Weights of a small transformer language model.
Size: 16 layers, width 384, 4 heads of 64 (2 for keys and values), MLP 512 SwiGLU, vocabulary 8192, 20.5M parameters.
Architecture: LayerNorm before each block, no biases in attention or MLP, normalized queries and keys.
Training: a variant of Muon for these matrices, 391M tokens, 2984 steps.
MLP neurons of a small language model. Each row is named by its layer, matrix (gate and up: input weights; down: output weights) and neuron, and shows model dimensions 192-319. Each number is 200 + 40 x the weight over its row's rms, rounded and kept within 0 to 999. A neuron's up and down rows have the sign that makes its largest values positive.
Before each neuron's rows, "raises" lists the tokens whose logits its output raises most directly, leaving later layers aside; "fires on" lists the tokens most often at its 100 highest values on Wikipedia text that the model never trained on.

raises: "ides", "iga", "if", "ibr", "ig"
fires on: " F", ".", "p", "s", "ps"
L11.gate228,240,203,182,157,194,229,185,178,179,221,228,197,182,245,156,243,176,196,206,212,183,133,202,192,239,117,197,201,203,162,201,190,180,253,218,216,209,122,175,175,268,163,211,193,103,232,261,145,171,219,226,217,136,234,153,192,177,248,205,212,264,276,143,119,175,264,237,123,219,234,172,183,196,179,243,258,216,195,148,121,148,204,238,202,185,245,180,237,255,178,297,321,187,166,199,111,203,164,161,150,179,206,170,185,223,282,160,240,193,174,229,168,206,150,224,224,259,240,149,216,209,206,164,188,197,150,222,279
L11.up228,249,227,187,201,232,236,118,217,282,141,256,338,149,122,224,315,169,223,161,213,148,121,237,188,189,151,188,186,192,159,227,183,203,217,194,238,223,134,230,208,231,256,208,202,153,165,265,198,205,269,122,200,188,243,181,231,130,210,223,266,185,257,199,115,188,143,197,158,151,217,237,183,198,267,255,220,215,234,180,167,216,241,98,187,152,268,159,207,201,248,161,245,164,189,120,180,187,209,193,155,212,164,274,210,237,78,244,219,257,203,181,230,196,177,275,200,193,197,195,165,217,253,230,271,193,180,202,147
L11.down228,254,228,225,260,273,168,118,183,208,217,205,175,228,220,191,246,148,164,207,289,112,132,175,230,215,167,197,240,159,224,209,180,142,223,226,174,235,170,181,197,251,194,185,237,234,207,153,213,153,185,218,154,174,177,217,252,220,190,194,171,229,212,155,262,193,208,178,172,243,216,188,203,202,200,262,205,264,134,178,140,264,171,227,178,190,211,159,229,190,176,111,204,239,212,148,173,194,179,227,229,227,147,265,217,228,183,242,187,284,213,237,126,235,129,152,241,230,222,286,235,141,199,236,248,156,263,258,150

raises: " provide", " create", " promote", " represent", " make"
fires on: " to"
L7.gate244,163,178,215,201,164,230,243,117,199,218,156,187,175,181,271,169,154,264,225,196,242,127,216,125,217,169,179,214,249,187,176,250,213,207,211,288,109,209,165,188,238,181,316,239,209,225,195,186,189,232,203,137,243,236,256,251,198,213,196,149,166,173,234,152,237,246,217,247,142,134,195,177,172,242,173,142,232,260,189,257,185,211,193,156,196,240,218,175,277,174,141,136,169,172,152,144,283,143,196,229,211,140,184,175,124,215,259,221,156,229,168,227,227,143,123,184,196,141,247,167,211,232,190,257,204,222,219,205
L7.up244,230,181,190,225,135,190,235,213,165,237,210,146,172,228,202,142,209,172,221,237,257,149,159,186,205,251,199,217,241,195,219,173,238,221,189,213,135,213,177,250,135,216,134,182,214,233,186,223,177,108,201,180,231,185,234,236,175,186,245,127,135,233,209,192,142,221,196,249,147,203,192,173,175,185,173,148,176,238,148,206,205,215,171,186,208,235,153,219,234,152,163,257,193,167,257,240,135,128,93,270,207,262,171,259,238,135,199,278,227,175,197,171,197,207,195,153,203,179,202,151,185,211,216,265,211,211,136,149
L7.down244,194,175,179,137,173,216,193,160,180,201,185,182,261,247,205,211,191,215,239,188,267,167,183,184,234,213,184,204,182,227,198,195,216,229,208,200,149,224,169,215,276,148,179,202,192,220,263,188,168,201,210,223,171,140,260,287,239,176,204,197,90,282,182,264,160,126,186,245,130,202,179,216,174,197,236,185,169,234,177,181,202,287,217,142,183,206,176,184,175,190,154,196,176,190,231,121,197,175,174,302,226,198,169,265,221,216,190,224,245,188,133,196,205,169,253,175,194,238,225,188,135,244,224,219,157,212,175,253

raises: "=", "Background", " See", "Comm", "History"
fires on: "="
L5.gate474,246,269,191,243,229,215,231,194,263,239,120,206,238,162,185,260,264,261,247,266,162,186,245,258,176,240,212,242,204,163,285,205,195,186,195,231,160,205,200,199,144,216,203,140,208,240,203,247,200,215,190,172,243,151,252,168,227,171,206,138,246,208,241,267,222,143,217,214,222,174,153,199,235,151,294,187,222,216,218,229,179,276,244,241,259,211,217,227,200,212,188,230,234,216,276,174,214,220,243,228,184,191,218,185,178,180,221,242,216,148,249,259,232,241,169,205,179,174,202,232,160,155,242,171,181,271,197,265
L5.up474,240,174,145,156,188,156,243,234,237,178,204,161,193,154,138,234,222,119,198,217,168,134,168,210,177,235,211,115,181,183,253,206,262,180,155,204,182,159,223,169,201,250,217,220,152,256,238,160,154,218,196,213,243,173,267,252,212,168,199,171,228,220,229,180,225,181,220,202,187,258,203,258,240,207,197,202,284,217,236,183,210,208,259,271,283,169,156,130,239,143,177,150,188,139,172,224,153,224,183,227,162,166,146,212,181,186,137,176,184,197,260,190,241,243,168,289,138,172,244,250,204,127,116,197,188,226,204,277
L5.down474,220,175,182,169,207,278,178,196,227,247,159,209,252,230,187,225,179,210,205,250,193,204,190,240,215,227,211,135,209,189,214,150,226,186,215,203,260,177,224,181,153,247,255,188,196,244,193,223,227,178,231,152,305,196,180,210,187,142,147,186,211,120,188,243,238,181,218,173,212,165,194,161,211,195,192,200,202,197,237,234,200,173,196,259,212,264,250,183,189,142,222,301,211,176,231,87,180,168,200,253,190,174,217,203,172,161,204,195,143,248,186,225,204,218,204,254,220,168,192,215,215,125,235,155,196,246,195,196

raises: " 82", " 72", " 77", " 81", " 52"
fires on: ":", " |", ",", "|", " ISBN", " /"
L11.gate458,197,235,130,245,216,199,191,193,218,179,263,149,174,193,254,253,239,147,218,163,189,145,196,204,253,140,221,266,178,169,241,190,256,265,205,197,180,165,135,206,178,198,265,258,160,133,207,206,201,254,198,252,150,226,143,181,172,155,153,119,143,154,273,263,239,166,187,254,228,278,148,243,219,245,214,212,164,173,161,194,219,208,165,203,164,169,123,173,202,174,199,168,153,214,140,205,176,237,250,197,207,160,211,226,224,260,175,170,125,169,183,202,200,241,132,177,253,250,201,251,239,204,223,172,297,188,200,169
L11.up458,258,191,219,221,158,106,188,222,183,205,235,191,208,211,278,260,157,252,180,179,226,232,238,164,223,225,174,211,252,159,191,262,191,262,212,177,179,199,209,207,176,200,220,274,256,195,166,251,254,170,157,214,280,202,123,233,255,267,120,192,242,171,224,230,178,136,162,226,216,217,187,227,177,240,156,148,276,243,156,223,237,244,172,171,142,164,163,226,175,202,173,204,220,185,217,275,225,158,210,259,233,206,258,159,135,189,250,197,278,217,160,185,184,190,186,194,226,186,244,226,238,157,223,171,183,146,208,212
L11.down458,232,157,206,223,142,180,152,237,164,237,197,240,145,167,209,196,220,228,207,151,141,89,262,266,235,183,183,153,178,258,209,228,229,166,168,162,237,183,153,171,216,206,202,83,200,184,130,215,192,237,198,271,235,237,191,210,225,95,163,168,264,237,223,175,197,184,252,220,208,128,166,204,158,218,156,139,189,124,213,179,261,280,165,150,173,215,151,239,241,200,201,204,187,241,165,198,184,210,243,211,196,161,212,259,242,217,226,178,250,222,184,227,129,209,124,150,258,221,168,161,218,152,157,199,186,192,122,232

raises: "ats", "que", "ç", "qu", "q"
fires on: "a", "o", "i"
L2.gate268,240,136,140,221,209,148,225,232,131,243,218,272,190,191,249,309,192,249,198,143,216,171,221,191,236,173,291,191,198,154,217,172,213,217,193,261,205,185,183,180,258,204,156,163,153,282,190,139,230,185,115,177,237,184,142,227,182,170,255,186,266,138,166,249,177,176,220,124,233,184,216,152,279,266,235,210,142,181,168,120,213,225,237,255,195,235,130,196,253,252,106,176,177,196,203,243,186,280,219,151,162,196,239,262,151,168,207,273,204,239,176,164,201,180,196,185,195,230,260,205,226,225,161,233,253,151,203,242
L2.up268,208,203,138,175,195,144,220,233,184,87,216,164,180,193,194,138,185,196,214,164,203,204,239,221,213,155,209,262,285,211,264,145,268,231,179,190,246,257,233,188,247,162,183,176,140,127,254,294,190,206,229,220,161,245,240,194,224,236,159,193,149,225,132,222,227,163,187,189,205,276,176,160,163,116,178,171,225,205,249,135,214,276,236,185,148,202,166,192,266,197,227,239,137,204,248,203,165,205,146,176,197,139,177,172,262,229,190,188,216,178,243,234,211,260,194,218,169,168,198,161,226,158,221,228,156,247,274,181
L2.down268,262,197,224,176,239,194,318,266,129,204,140,172,198,165,182,276,243,190,222,167,206,150,160,235,237,156,279,278,167,206,210,230,184,228,195,156,154,200,187,212,226,244,188,196,195,187,197,219,211,203,253,182,125,231,264,215,268,266,220,256,173,214,135,207,175,174,170,181,234,165,165,182,163,149,217,202,203,141,223,129,236,225,216,171,213,174,170,243,206,249,197,210,151,245,146,222,169,229,178,221,131,231,218,173,177,193,179,148,239,232,272,213,216,213,119,246,275,213,190,286,140,143,235,185,215,162,169,207

raises: "own", "able", "OT", "irt", "uo"
fires on: "D", "B"
L2.gate241,200,201,181,231,230,227,223,192,240,152,198,193,169,187,193,200,226,254,186,204,187,274,145,191,239,212,238,208,274,181,212,185,189,245,191,246,215,148,196,210,183,226,212,209,261,139,147,152,209,291,175,226,172,226,291,240,243,165,209,259,219,227,189,234,186,178,220,188,192,203,194,266,272,265,154,199,107,204,91,163,184,174,132,217,231,186,199,265,185,221,175,167,202,178,121,241,198,255,272,208,146,253,156,280,237,209,149,105,200,173,213,164,227,194,179,179,241,191,231,189,220,217,247,212,200,204,198,196
L2.up241,101,177,162,227,277,207,209,195,196,142,183,187,161,115,163,221,197,228,191,192,188,120,225,273,241,133,218,246,171,245,210,242,237,208,191,211,210,165,252,223,248,253,150,142,229,193,186,232,219,137,201,142,164,192,219,204,214,156,163,190,226,164,151,184,187,209,141,174,235,230,223,257,244,217,193,170,196,274,257,215,179,201,207,209,200,183,269,251,148,159,145,209,264,226,233,150,277,223,220,203,243,195,259,215,232,247,288,180,207,152,166,221,221,244,207,257,160,209,259,199,161,168,173,128,263,168,209,192
L2.down241,204,181,274,237,210,192,268,162,143,220,136,210,211,108,291,254,254,236,227,210,196,153,210,256,206,206,177,242,175,233,214,225,165,210,259,198,183,155,201,288,219,206,241,188,206,161,203,239,220,174,229,189,211,184,205,166,266,158,216,191,108,175,182,184,161,140,241,170,198,222,223,174,121,256,159,216,213,200,168,242,147,215,193,139,154,189,236,228,202,282,180,198,140,218,207,213,223,181,232,229,134,192,163,190,192,179,134,151,171,199,258,274,170,196,278,219,208,228,217,196,207,203,195,234,124,127,123,209

raises: "fer", "pl", "med", "action", "act"
fires on: " inter", "  ", "Ex", "du", " Inter", " Ex"
L10.gate97,129,167,193,172,285,200,176,207,171,213,205,241,201,177,172,195,182,129,189,200,217,247,237,174,190,140,158,237,229,177,174,218,208,245,191,232,196,224,155,169,194,197,159,255,158,139,184,225,222,122,191,183,207,212,200,167,229,231,229,258,222,136,161,197,102,161,173,260,213,111,224,251,198,163,170,218,230,205,141,259,191,138,126,199,191,217,186,185,129,268,230,211,270,202,165,185,143,215,233,179,288,168,139,285,269,245,223,198,212,199,182,232,268,188,165,267,168,203,205,160,257,232,295,149,193,164,226,173
L10.up97,174,197,157,309,244,229,203,247,163,203,222,228,199,236,178,95,190,141,185,171,214,195,169,138,155,204,185,164,282,210,164,232,132,265,124,286,196,214,225,181,161,201,136,198,206,160,211,233,224,182,202,178,178,164,248,192,244,184,243,223,184,228,183,192,160,194,173,188,246,198,150,223,238,194,181,139,157,237,307,257,265,193,201,240,192,253,192,218,227,123,201,188,219,156,170,224,153,159,207,211,233,270,197,200,126,143,248,168,221,218,192,172,108,182,218,208,241,191,193,146,223,259,235,174,221,196,178,140
L10.down97,212,175,264,174,226,210,210,222,246,165,233,188,183,190,173,205,196,206,239,257,235,181,273,153,128,203,169,178,199,155,156,278,221,310,188,256,189,218,152,226,173,176,206,182,220,185,162,182,176,181,194,135,150,250,205,173,220,213,252,245,194,177,179,189,124,162,132,232,193,222,231,197,224,248,194,266,236,136,159,273,202,176,216,280,180,257,220,169,146,129,273,169,231,214,136,258,155,216,177,165,240,169,186,223,219,230,245,168,165,211,189,235,304,183,125,208,146,184,175,126,175,200,333,165,184,122,186,135

raises: "ward", "wick", "wards", "star", "race"
fires on: " up", " North", " down", " Up", " west", " north"
L2.gate217,258,212,238,201,186,175,239,239,247,237,135,223,211,225,200,205,180,159,250,242,208,213,194,206,234,206,143,149,122,208,182,249,172,186,175,231,207,212,213,247,334,268,283,212,221,140,158,191,236,191,264,212,209,196,201,221,273,188,212,228,223,201,228,195,92,252,188,246,214,225,252,224,208,191,215,210,245,219,207,144,174,207,151,153,182,192,131,231,154,209,199,174,206,209,207,127,238,201,173,155,69,242,252,212,146,205,165,148,189,219,211,289,204,239,151,148,244,175,211,230,256,185,161,181,244,200,242,260
L2.up217,184,204,233,177,151,215,202,211,184,161,182,216,209,226,186,292,221,217,163,191,262,192,212,145,230,183,193,142,245,182,216,138,233,271,189,135,221,187,237,164,198,181,201,221,257,216,255,246,206,158,205,185,222,253,112,187,177,214,290,223,242,142,243,243,177,256,211,197,268,151,269,276,160,208,272,203,201,164,170,204,233,167,210,199,161,216,246,171,234,206,204,220,150,184,202,237,202,230,174,197,189,191,185,207,285,223,170,215,241,210,237,258,185,256,167,238,158,194,224,245,192,171,202,173,134,110,191,287
L2.down217,216,267,164,164,186,143,259,154,205,253,226,232,194,218,220,204,258,204,239,136,258,174,195,194,203,167,190,184,128,244,198,150,262,224,220,181,157,230,233,204,224,236,200,224,197,284,199,204,190,145,205,98,225,240,221,232,170,273,211,269,146,188,198,161,249,235,188,187,210,208,236,185,206,212,239,141,175,95,195,241,214,182,152,135,227,254,196,175,171,168,119,211,157,205,129,162,163,229,187,193,165,208,180,221,204,254,162,220,258,158,243,217,201,190,187,283,214,249,222,147,198,194,202,186,193,210,219,232

raises: "ass", "rop", "are", "uls", "osing"
fires on: " comp", " app", "'", " imp", "Comp", "pp"
L11.gate84,244,167,240,152,259,209,198,198,187,216,219,190,241,262,223,167,194,236,246,197,172,257,187,219,241,207,128,142,184,211,190,148,172,162,238,176,162,197,235,196,220,171,236,235,248,190,215,197,260,165,205,131,180,243,178,173,220,199,179,205,177,246,199,268,153,180,212,244,199,172,184,168,168,220,296,239,235,220,254,240,157,199,158,176,238,178,227,210,145,164,252,246,221,253,223,219,195,200,192,171,236,196,197,148,181,196,280,148,188,110,144,221,184,197,200,194,258,196,253,176,293,135,251,128,231,178,200,205
L11.up84,223,243,230,177,201,241,216,164,215,218,220,180,174,159,96,244,197,192,104,193,247,219,246,139,240,262,193,168,175,206,289,170,198,249,165,212,196,117,177,219,210,252,209,284,249,246,215,207,216,142,276,283,143,208,158,167,211,189,116,188,248,194,158,144,147,230,203,230,210,213,175,213,208,187,216,201,235,216,252,188,226,254,216,238,259,250,130,222,200,163,221,194,197,150,164,202,179,203,162,263,225,230,170,210,181,223,203,236,242,221,187,96,194,195,177,198,227,232,229,214,227,214,242,224,201,209,244,172
L11.down84,258,207,220,180,224,184,148,182,129,203,233,179,153,137,203,166,130,175,223,189,192,197,173,110,213,236,253,227,190,258,206,208,181,200,265,280,144,169,221,193,104,194,166,189,177,208,107,209,229,201,282,188,145,163,251,170,156,195,149,239,162,225,206,150,258,241,283,146,223,191,227,188,188,156,186,220,198,226,167,167,207,170,175,186,197,191,201,288,190,159,298,264,152,213,242,187,215,214,213,186,187,220,210,178,164,248,206,219,190,200,226,212,171,196,239,179,308,154,193,200,234,176,158,218,240,198,301,203

raises: "vi", "gie", "vet", "ios", "ovic"
fires on: "d", "l", "di", "s", "r", "le"
L4.gate235,134,253,207,202,250,129,224,241,200,190,155,215,184,174,262,211,217,191,243,279,160,172,180,268,150,206,211,204,239,208,223,222,210,192,178,236,165,170,223,158,174,221,169,186,255,206,215,162,233,166,226,198,208,209,200,195,189,222,169,231,183,168,207,184,160,202,223,175,254,279,193,192,213,196,259,173,157,251,193,161,215,216,195,260,190,223,169,210,243,152,140,111,147,208,227,207,199,202,147,206,270,234,214,199,155,159,269,216,185,99,151,177,156,175,103,166,209,164,222,146,159,135,213,250,205,285,230,237
L4.up235,171,202,155,196,166,208,222,207,161,265,94,215,217,211,209,193,178,281,261,178,145,242,198,180,234,214,241,223,172,189,292,172,199,135,193,141,213,178,169,176,201,199,211,199,182,199,191,224,180,202,233,229,235,194,230,274,228,97,197,174,262,253,209,196,204,198,252,171,182,172,170,133,151,237,184,172,159,203,210,221,188,235,157,193,215,165,210,204,216,260,155,142,215,177,215,228,200,150,231,166,158,250,129,194,93,343,171,214,191,270,179,149,232,219,231,160,218,200,184,166,226,212,223,185,275,272,233,205
L4.down235,181,171,228,168,256,225,249,166,223,185,182,203,236,118,234,231,185,230,198,131,249,262,208,209,148,263,146,168,172,226,194,201,226,167,188,217,182,179,251,244,205,233,214,136,210,262,137,173,193,236,191,163,251,243,230,159,128,208,246,206,153,203,197,214,247,300,242,170,178,230,261,197,232,174,218,186,197,239,160,260,222,144,238,147,197,264,216,268,264,261,192,119,244,215,207,190,162,158,142,197,261,145,212,165,286,156,268,235,149,180,247,183,161,186,180,292,125,218,235,234,237,165,255,273,217,291,156,176

raises: "ated", "ck", "ant", "ancy", "y"
fires on: " Ra", " Li", " ra", "so", "unc", "ic"
L4.gate21,211,127,194,205,212,279,203,217,194,195,263,176,229,232,160,121,204,155,208,137,207,271,130,215,241,241,188,200,169,199,188,271,192,243,170,216,279,225,226,209,192,150,200,198,162,268,230,143,241,227,168,208,192,167,236,178,190,254,198,212,203,129,223,154,269,195,244,214,192,226,196,159,224,198,236,209,179,222,212,181,234,236,204,217,98,145,210,225,190,147,250,189,264,111,200,206,137,203,189,205,229,198,187,193,228,195,107,179,132,216,223,251,177,184,260,216,128,210,262,165,312,198,219,227,161,275,181,214
L4.up21,172,202,210,252,201,145,184,218,221,215,167,200,149,239,188,187,219,168,199,191,152,231,262,197,239,225,180,196,200,232,173,206,191,220,148,182,226,185,190,252,223,172,170,145,204,220,222,168,225,205,205,207,255,228,148,191,247,247,194,209,222,182,172,225,222,196,258,254,238,208,174,226,185,219,203,237,130,188,290,286,172,249,198,192,150,189,176,260,233,161,108,205,177,179,278,200,165,247,188,187,229,203,161,237,242,238,235,129,170,245,298,197,63,196,217,95,202,209,158,214,217,171,160,220,230,229,201,217
L4.down21,180,149,200,179,233,184,218,176,122,270,197,202,178,179,158,179,126,222,158,184,109,225,207,213,195,182,228,213,232,191,226,247,247,233,185,214,269,185,229,253,213,188,163,198,202,204,159,242,192,174,200,228,222,202,177,170,229,226,243,253,190,177,200,256,270,137,269,196,219,237,150,163,217,185,180,184,187,198,282,212,153,210,199,157,148,231,210,188,174,245,227,196,221,208,240,194,136,150,182,228,133,176,161,166,153,235,152,168,168,197,299,245,159,275,181,226,154,145,198,293,254,156,240,169,162,110,148,225

raises: "l", "lin", "ll", " time", "y"
fires on: " due", " part", "ona", "na", " According", " up"
L10.gate76,190,203,212,125,178,158,256,189,223,198,202,272,266,239,186,146,237,190,207,243,226,204,207,210,236,204,185,157,148,264,206,271,164,244,205,239,205,199,262,189,119,193,232,166,217,247,173,172,215,189,217,194,238,130,228,104,171,208,237,200,203,187,201,249,202,217,246,237,277,179,244,238,157,237,222,187,216,181,233,275,259,259,204,147,251,147,240,146,226,172,137,159,208,220,242,217,236,133,232,189,228,193,200,237,236,225,170,180,118,191,210,156,228,137,159,270,129,289,255,103,160,208,171,115,157,182,211,220
L10.up76,201,184,202,221,194,149,155,229,163,258,215,201,102,248,238,172,203,268,202,267,244,226,250,156,157,207,247,249,136,196,217,168,146,159,177,218,263,249,238,197,184,222,244,295,181,154,233,160,192,265,181,222,188,198,173,163,235,142,173,151,163,175,139,123,173,220,189,261,186,180,207,198,225,232,248,242,199,218,180,232,219,212,157,131,210,218,171,168,184,111,212,217,231,192,200,247,237,147,170,181,152,227,194,228,233,199,150,198,182,150,148,181,187,163,167,232,142,162,128,166,200,176,193,176,186,216,237,206
L10.down76,208,219,219,146,156,187,162,236,236,229,135,236,133,197,303,127,163,148,207,237,218,197,216,227,201,262,207,203,157,235,171,207,187,190,176,221,214,255,199,275,214,142,253,228,227,191,191,168,226,233,211,232,199,155,187,151,280,165,110,243,224,93,177,212,153,215,170,217,103,248,177,243,216,181,144,240,111,109,197,187,224,131,136,195,196,270,140,234,223,223,273,229,246,208,181,242,238,201,192,185,196,193,167,164,172,240,212,211,209,220,252,167,216,114,111,176,152,186,271,171,130,182,146,182,232,214,173,208

raises: "ua", "mont", "ific", "itor", "lon"
fires on: "ed", "d", " Ed", "Ed"
L7.gate419,175,223,266,155,208,248,148,210,222,156,180,160,228,213,267,184,170,133,161,215,254,133,230,105,175,233,173,189,279,194,181,216,157,142,152,210,219,169,227,176,191,212,130,162,216,168,195,228,247,208,165,162,163,221,172,143,192,200,177,235,152,202,247,125,145,185,197,181,245,218,220,205,211,188,188,157,219,158,191,309,183,265,232,266,201,225,132,167,167,182,189,188,190,224,229,267,174,209,174,160,177,218,232,157,256,223,248,288,186,179,167,203,143,237,144,222,239,181,278,244,196,237,152,228,162,241,216,301
L7.up419,265,136,194,183,177,204,265,242,272,260,264,237,245,237,265,196,243,148,234,159,305,195,207,239,190,196,177,223,222,169,149,212,193,160,108,225,229,136,246,178,189,190,241,231,161,241,210,191,241,203,174,237,135,318,229,194,229,259,176,170,227,194,192,179,165,190,255,227,191,188,247,104,241,259,169,183,174,139,189,167,225,220,124,252,134,214,183,212,145,257,274,118,142,165,210,174,191,139,149,234,112,154,203,230,230,190,190,252,269,213,192,183,297,275,176,154,222,226,240,173,202,149,231,174,203,226,182,306
L7.down419,212,181,270,244,181,227,266,167,243,208,267,198,247,171,114,85,135,206,148,143,221,215,173,108,180,177,156,177,227,178,171,233,234,123,202,113,135,241,216,184,210,240,180,143,151,210,205,251,222,236,227,160,178,228,211,186,236,144,194,221,119,132,173,196,136,235,283,239,251,202,192,201,273,240,140,142,149,190,152,160,195,246,269,205,226,198,204,224,157,239,170,174,138,168,162,245,149,178,240,249,193,188,260,133,220,214,274,151,222,218,150,145,128,270,231,212,250,293,161,158,246,208,240,183,280,247,162,222

raises: "rov", "ological", "itor", "ologist", "des"
fires on: " Paul", " Mon", " mon", " Nan"
L4.gate69,162,184,258,263,175,162,249,223,277,222,116,162,119,332,191,209,270,162,153,154,166,238,206,170,197,209,259,232,169,121,159,170,206,142,214,178,289,161,207,221,249,198,275,180,149,216,197,173,260,263,174,160,124,242,188,158,199,167,206,195,208,177,204,161,149,176,239,154,202,182,184,212,214,208,219,163,198,302,222,203,169,221,230,269,214,265,208,267,231,190,211,183,190,228,201,223,186,169,143,177,268,82,235,162,216,215,279,210,151,214,154,172,154,263,182,191,187,232,227,210,184,201,173,183,167,152,261,166
L4.up69,199,182,231,198,202,271,123,153,128,233,212,257,282,167,216,183,256,178,260,147,205,136,211,191,240,181,161,124,149,223,199,214,224,239,216,276,176,215,165,164,234,199,258,164,189,170,269,185,191,183,239,184,192,190,139,207,187,267,232,184,214,226,134,196,180,157,135,268,210,200,217,242,177,121,211,193,173,221,215,173,201,231,217,184,240,223,160,174,159,129,230,195,210,227,172,215,189,213,199,166,204,214,234,228,200,238,258,178,144,205,180,242,181,199,136,181,149,132,180,218,284,213,204,116,229,162,149,214
L4.down69,205,148,213,239,197,197,171,191,184,192,220,190,260,198,175,218,172,162,178,218,218,172,220,207,108,136,209,214,222,204,113,138,198,239,264,208,243,194,190,204,252,140,177,188,166,211,218,171,176,238,218,174,127,176,190,189,205,189,163,215,243,201,157,221,136,177,143,184,149,217,224,227,210,134,239,219,186,184,184,167,286,289,218,219,223,246,204,103,201,156,184,296,290,223,181,141,222,214,208,216,250,174,258,216,201,205,224,225,111,193,249,196,165,313,203,270,195,254,185,232,191,166,203,156,247,211,182,229

raises: "ator", "din", "ient", "atory", "get"
fires on: " or", " mid"
L10.gate196,207,155,221,209,188,208,222,193,204,218,192,284,235,256,155,208,175,236,205,146,201,221,153,216,230,133,233,183,228,128,188,159,160,214,273,250,177,221,151,119,199,197,182,236,208,263,188,226,161,171,237,282,172,171,208,229,230,207,246,208,194,192,139,180,112,166,156,217,175,171,231,212,261,214,183,174,174,261,201,221,94,188,174,212,214,196,266,119,214,266,183,182,198,172,159,215,132,148,210,147,207,213,198,173,151,156,207,238,129,166,157,158,163,158,223,210,242,147,207,191,191,203,265,160,243,205,184,220
L10.up196,297,203,149,199,264,198,170,113,209,177,236,181,192,268,236,149,242,164,143,183,231,156,311,229,233,242,201,259,202,252,121,199,246,219,281,123,239,255,165,203,237,142,192,129,224,237,150,147,250,277,274,224,276,139,221,198,221,252,242,160,192,195,195,208,177,133,121,170,216,196,164,239,209,165,199,243,132,219,175,170,221,188,230,254,306,156,161,158,207,232,176,160,163,210,127,229,126,225,205,190,179,205,218,165,186,221,203,204,204,181,194,198,196,217,136,211,238,162,184,213,231,216,196,136,207,163,176,282
L10.down196,172,252,198,227,294,289,135,195,200,121,180,160,163,274,138,200,174,191,254,194,218,213,152,150,222,256,256,242,245,186,165,196,184,134,165,216,229,191,206,237,197,201,188,176,226,203,229,269,224,203,200,160,180,201,196,271,178,232,201,168,184,198,232,196,184,160,262,208,221,271,219,193,174,152,194,158,202,231,134,233,157,176,209,119,151,222,216,257,244,182,193,181,225,170,234,239,160,190,153,225,128,295,220,162,191,238,222,245,187,188,251,259,195,280,158,284,176,159,200,186,200,235,215,98,244,229,105,291

raises: "Background", "Char", "Season", "Reg", "Cl"
fires on: "="
L3.gate34,297,234,159,171,206,192,206,211,208,196,165,224,122,162,168,176,180,289,212,214,191,225,230,180,224,262,236,183,231,179,181,174,198,109,164,214,189,179,125,209,208,213,242,212,265,271,152,229,164,211,198,236,168,205,236,188,184,251,222,243,248,194,248,241,151,160,189,220,230,188,300,183,195,247,207,181,291,237,187,166,231,229,240,129,203,205,234,257,237,193,203,176,224,182,214,97,220,169,252,141,277,134,219,183,159,183,208,131,223,175,267,224,236,198,202,234,188,240,171,209,153,117,185,182,240,190,183,247
L3.up34,145,163,163,176,172,179,242,232,203,192,216,221,223,180,225,252,188,246,165,184,266,226,241,246,137,216,220,208,187,221,190,214,151,202,260,100,216,158,170,238,124,242,203,203,156,156,172,253,201,325,218,169,199,228,257,205,249,275,240,224,150,180,249,191,223,272,225,216,223,244,206,246,255,206,265,197,262,215,254,169,222,177,224,226,219,192,180,211,168,163,151,220,122,194,232,256,213,163,201,231,213,238,246,218,167,234,234,255,240,189,191,227,168,188,178,186,200,184,283,175,258,247,195,222,191,243,146,217
L3.down34,217,183,260,252,219,265,154,234,238,167,170,229,228,176,254,161,181,198,235,217,219,155,188,211,191,192,209,170,283,119,203,200,252,146,260,142,208,225,224,141,99,131,184,254,206,266,193,202,291,203,213,131,274,151,183,178,246,179,190,216,265,172,261,206,210,187,219,217,223,180,204,151,220,191,151,183,190,198,158,247,178,152,145,196,237,183,198,239,220,241,212,257,247,229,269,172,247,189,183,260,172,156,235,203,173,245,209,200,222,221,221,210,181,227,182,275,196,224,217,149,243,173,214,207,168,210,137,128